Weights of a small GPT-style language model, trained from scratch on English Wikipedia: rotary positions, untied embeddings.
MLP neurons of a small language model. Each row is named by its layer, matrix (down: output weights) and neuron, and shows model dimensions 128-191. Each number is 200 + 40 x the weight over its row's rms, rounded and kept within 0 to 999.
A block is one neuron, or neurons of one layer that tend to fire together. Before each block is what it responds to, as a language model described it from the Wikipedia text at the highest values.

Description: Function words that join or continue a clause mid-sentence, chiefly or between alternatives (five or six, truth or falsity), also and, which, has, not.
L8.down152,193,214,151,150,212,255,170,192,225,190,185,205,229,248,184,194,116,131,204,227,170,278,264,268,243,218,186,191,141,177,201,205,167,188,201,199,246,297,243,257,197,179,235,228,168,199,158,231,214,199,153,235,147,217,201,216,175,185,213,225,223,186,182,291
L8.down442,152,152,237,149,264,223,134,230,201,175,100,278,186,177,214,267,156,192,157,181,135,175,213,180,230,169,156,163,191,152,190,228,195,181,211,101,157,251,223,223,197,245,252,238,143,273,160,240,148,308,199,262,233,200,187,158,214,181,269,219,193,197,196,181
L8.down544,191,174,152,163,206,280,187,210,179,190,130,259,215,199,203,210,126,273,166,231,140,266,198,220,203,264,179,191,85,142,221,179,146,198,287,260,196,218,198,218,233,226,188,238,217,250,166,208,160,151,227,180,224,130,184,226,147,240,225,220,237,188,256,240
L8.down673,256,277,201,167,158,131,284,185,267,211,167,242,176,246,177,176,195,209,184,120,215,108,246,230,190,225,213,264,180,287,168,188,260,155,190,222,135,248,173,197,225,242,114,186,180,263,155,164,170,208,217,245,244,251,185,254,224,214,170,167,189,137,183,248

Description: Prepositions and date parts that begin or fill a when/where phrase in biographical facts, such as born on, born in, on November, and final year digits.
L5.down66,270,276,148,136,247,266,177,172,249,209,138,250,154,166,131,191,175,176,301,177,148,212,207,155,245,216,224,245,192,184,152,233,222,188,217,219,158,165,156,240,149,224,234,229,202,210,209,229,226,238,191,187,173,180,215,212,194,220,110,255,203,194,179,208
L5.down78,162,196,160,254,268,172,119,199,196,143,199,229,186,164,266,145,136,189,193,139,180,226,187,147,185,231,197,254,211,161,219,256,197,198,172,214,113,229,190,239,187,199,226,253,136,221,167,206,226,242,187,207,179,231,218,235,217,281,211,176,139,289,210,115
L5.down93,198,228,204,247,262,135,180,142,220,116,187,202,171,171,203,144,198,103,225,232,220,210,247,181,220,188,248,147,255,184,210,199,142,196,192,270,157,213,290,227,196,164,271,216,183,252,111,211,261,195,172,274,239,192,168,232,229,168,132,255,250,194,249,190
L5.down230,199,217,197,244,161,171,175,227,198,201,189,243,151,152,135,179,235,203,171,185,153,131,242,206,195,170,160,166,92,240,204,207,215,194,172,194,185,203,184,141,112,253,291,202,177,289,185,202,186,225,195,160,115,223,174,148,191,194,233,158,141,295,268,197
L5.down246,195,194,230,193,222,173,231,197,218,207,187,164,220,249,289,182,112,142,175,209,222,174,211,85,222,211,246,220,123,173,128,249,158,143,144,201,132,187,205,157,167,173,207,185,157,226,207,199,238,217,255,228,218,171,230,221,271,222,175,184,243,219,229,159
L5.down254,204,171,207,274,136,258,144,318,183,217,220,218,239,257,243,254,280,206,214,214,211,171,170,228,244,205,256,198,135,204,240,204,217,126,193,236,172,285,251,152,213,231,137,227,186,199,224,231,152,212,201,214,101,193,84,228,215,228,223,209,246,282,169,232
L5.down264,130,153,223,274,218,198,162,201,118,158,246,193,200,253,195,151,146,267,254,249,219,176,164,266,211,196,191,142,201,228,181,226,160,122,220,143,156,211,235,173,126,190,122,221,230,218,206,261,227,186,178,180,201,241,256,191,190,165,202,219,180,162,145,171
L5.down331,182,219,188,201,202,266,262,201,227,127,190,239,250,186,226,190,147,209,194,227,138,240,160,130,191,196,147,150,219,86,134,210,142,210,190,176,184,282,166,211,150,174,164,254,238,163,199,199,172,223,207,166,169,226,230,168,169,183,221,164,204,256,217,291
L5.down341,208,87,236,217,154,181,172,194,198,210,290,260,204,230,163,209,165,188,162,213,162,218,297,187,204,188,188,181,159,256,176,213,180,189,173,206,216,205,203,219,262,131,261,184,211,191,188,264,191,230,159,245,197,93,205,208,192,120,207,208,203,148,179,174
L5.down394,223,277,221,262,219,199,211,242,111,149,187,199,177,167,232,229,175,179,163,172,222,215,173,130,201,178,175,149,208,161,217,274,238,186,195,228,110,158,188,130,199,148,227,220,187,172,175,228,197,186,226,131,224,170,210,187,250,205,220,204,191,157,163,258
L5.down491,158,191,198,165,154,88,184,197,194,179,239,159,147,236,216,221,157,242,170,112,254,179,224,193,218,254,182,232,114,195,162,196,172,263,211,239,161,222,214,144,248,185,150,201,199,206,161,216,179,206,241,180,189,135,158,182,239,214,215,161,214,240,245,159
L5.down527,155,219,154,219,164,187,163,235,225,165,169,214,259,159,186,232,164,139,160,190,258,123,120,203,152,243,144,220,241,183,237,182,238,184,234,259,158,249,254,178,250,189,168,250,175,175,198,148,218,235,214,188,174,175,157,234,238,195,193,192,176,174,139,180
L5.down602,210,207,162,301,193,149,179,200,149,208,206,197,217,213,215,188,128,169,258,188,220,169,192,179,147,187,231,161,215,206,206,237,182,261,245,108,225,189,164,175,200,180,194,288,286,211,208,129,172,144,246,173,308,199,153,234,215,182,137,178,234,146,231,183
L5.down603,95,204,239,265,195,227,182,140,26,191,184,193,128,142,193,150,182,170,148,183,175,187,234,238,171,132,274,186,193,226,228,188,258,283,170,200,173,189,171,195,221,209,192,213,207,182,223,281,188,190,202,271,217,174,219,222,188,200,159,175,195,242,182,236
L5.down675,227,63,156,190,204,114,257,225,227,203,208,187,195,129,144,225,145,199,165,157,189,165,178,183,201,242,249,245,217,233,203,266,187,235,225,225,171,234,185,171,201,196,263,190,121,178,238,181,200,190,239,240,207,181,187,208,169,195,192,212,166,223,209,267
L5.down699,148,216,167,207,208,226,238,246,136,212,185,149,241,170,155,195,171,198,253,210,218,197,231,261,195,202,171,207,245,215,210,174,172,219,216,224,252,235,195,219,153,218,217,279,196,169,190,223,201,162,231,203,231,230,174,243,152,309,302,198,200,175,184,234

Description: The word and (sometimes or) joining two nouns or names, especially in section headings like Background and development, plus adjective endings such as -al, -ual, -ical.
L3.down212,178,268,232,208,168,198,204,172,209,125,246,195,198,159,211,206,226,232,212,171,259,158,214,236,198,183,193,277,238,135,221,169,158,209,255,229,210,176,194,269,235,201,198,172,180,189,180,237,236,227,183,152,136,323,171,151,253,227,219,165,257,261,191,204

Description: Predictable continuation pieces inside words or numbers: the first digit of a year (1926, 2011), mid-word pieces like ut in institutions and re in increased, a after in.
L3.down509,178,129,135,201,155,179,170,231,226,207,171,192,229,220,169,167,212,219,198,205,247,241,177,199,223,251,222,157,170,167,189,247,246,196,204,197,178,262,255,202,175,157,193,127,177,242,312,198,205,208,188,244,229,201,235,208,215,178,218,224,148,148,138,261

Description: The word and (occasionally or) joining two parallel nouns, adjectives or verbs, as in baseball and basketball, Trade and Industry, or convicted and sentenced.
L5.down132,204,198,208,216,257,194,137,269,152,132,168,238,273,194,267,154,150,239,120,245,170,196,66,129,235,175,181,183,171,192,162,181,126,206,210,214,228,166,180,237,232,241,146,223,194,195,163,129,275,174,193,159,146,105,188,108,187,166,148,184,187,139,180,221
L5.down187,227,252,174,182,174,159,193,147,237,150,223,211,193,241,240,218,273,187,185,191,132,178,242,203,178,173,183,254,163,121,242,159,158,179,153,169,159,211,177,190,256,233,169,185,205,206,217,304,270,202,140,167,178,155,193,250,202,147,171,148,185,171,191,151
L5.down222,154,299,136,156,165,189,177,200,198,181,269,243,165,176,256,290,233,213,258,212,228,237,214,146,204,204,120,210,187,185,156,195,176,211,264,221,205,191,212,206,173,246,289,196,211,205,193,170,111,179,160,121,193,197,322,184,209,206,232,167,186,146,151,191
L5.down248,187,195,130,119,232,243,179,123,162,230,230,212,201,152,190,217,173,243,194,164,234,209,224,240,177,188,184,252,216,218,250,131,171,285,158,230,259,167,195,209,262,145,213,134,175,168,160,125,183,240,203,132,187,252,221,169,243,253,251,240,208,178,275,205
L5.down260,197,109,175,182,162,191,93,266,225,209,197,169,202,292,225,152,172,206,177,233,154,196,152,228,165,203,224,226,192,169,186,180,221,238,235,147,229,191,253,239,228,252,258,184,270,182,186,225,176,173,197,167,143,207,224,174,127,145,177,223,234,216,151,267
L5.down263,163,181,244,251,144,174,227,218,212,161,171,208,191,194,164,109,234,210,216,214,155,204,166,161,137,132,174,228,273,144,206,158,210,198,161,201,137,205,236,177,297,230,164,184,215,147,258,244,208,222,144,273,190,278,241,215,175,261,239,240,213,230,209,261
L5.down325,166,165,261,216,181,209,219,188,213,205,204,143,202,204,218,120,178,196,152,108,172,228,204,206,249,238,170,192,160,192,216,171,155,159,167,210,163,213,157,245,223,193,81,142,263,183,158,227,237,173,215,186,243,269,243,168,249,184,170,212,272,203,160,246
L5.down382,235,250,229,173,256,223,169,297,251,193,204,126,218,149,159,212,258,199,143,210,241,224,257,235,190,242,208,219,144,141,203,108,251,187,199,214,181,237,197,195,171,192,245,179,238,224,244,201,209,200,227,168,220,222,238,227,207,231,225,193,225,153,171,185
L5.down439,187,133,231,191,205,202,264,167,191,232,275,260,219,227,258,234,191,199,239,188,184,228,176,155,105,163,223,163,284,220,130,180,208,154,114,192,225,185,162,247,156,193,216,248,251,201,128,214,213,227,225,180,166,221,178,216,246,227,217,283,213,252,81,149
L5.down505,210,196,180,183,168,203,201,237,93,220,213,257,273,207,143,181,139,197,271,93,261,218,168,126,237,175,209,188,191,245,148,201,141,167,231,169,272,231,191,155,133,169,212,180,190,213,217,193,164,191,167,159,181,253,183,244,159,153,195,155,292,164,202,214
L5.down528,230,183,200,132,158,160,238,212,212,202,150,200,217,273,229,238,171,247,201,172,240,275,278,149,146,202,209,218,107,254,168,193,229,171,225,170,163,189,189,249,184,226,168,178,229,230,286,179,265,123,134,209,216,228,163,181,196,172,169,177,211,196,132,197
L5.down560,258,209,232,184,260,157,114,187,218,167,230,206,206,209,210,170,149,176,163,263,201,244,223,218,183,123,159,149,152,160,272,213,157,240,198,200,225,168,233,163,160,195,247,271,109,206,205,216,130,193,172,237,243,160,145,171,245,243,238,205,193,238,165,198
L5.down568,200,162,147,101,211,211,199,244,186,212,160,207,191,184,139,171,184,169,249,166,197,227,221,219,210,129,253,208,187,239,203,215,214,227,195,218,243,130,194,270,142,189,101,159,246,264,164,250,246,215,198,226,189,211,251,163,187,171,159,169,181,214,208,146
L5.down571,248,261,292,163,214,142,174,214,124,222,203,206,208,199,171,177,243,185,215,117,234,225,143,211,134,270,179,206,225,187,224,226,194,211,165,210,184,247,231,118,271,217,230,176,263,261,250,123,183,212,215,145,236,156,192,165,160,202,197,164,302,182,221,188
L5.down588,233,217,277,164,226,175,195,229,147,183,152,200,154,203,156,167,147,227,242,194,170,211,275,257,288,215,162,238,169,219,237,244,215,132,281,192,148,212,243,155,208,175,218,142,187,205,171,137,264,198,200,202,159,204,246,228,197,238,188,164,139,219,174,222
L5.down680,254,184,209,184,140,210,179,209,181,173,195,141,232,232,196,168,262,191,210,201,154,260,167,130,214,145,199,167,185,204,186,261,223,192,147,170,225,179,225,200,191,197,266,184,243,166,234,280,191,221,158,122,216,145,207,188,208,137,145,149,181,241,248,239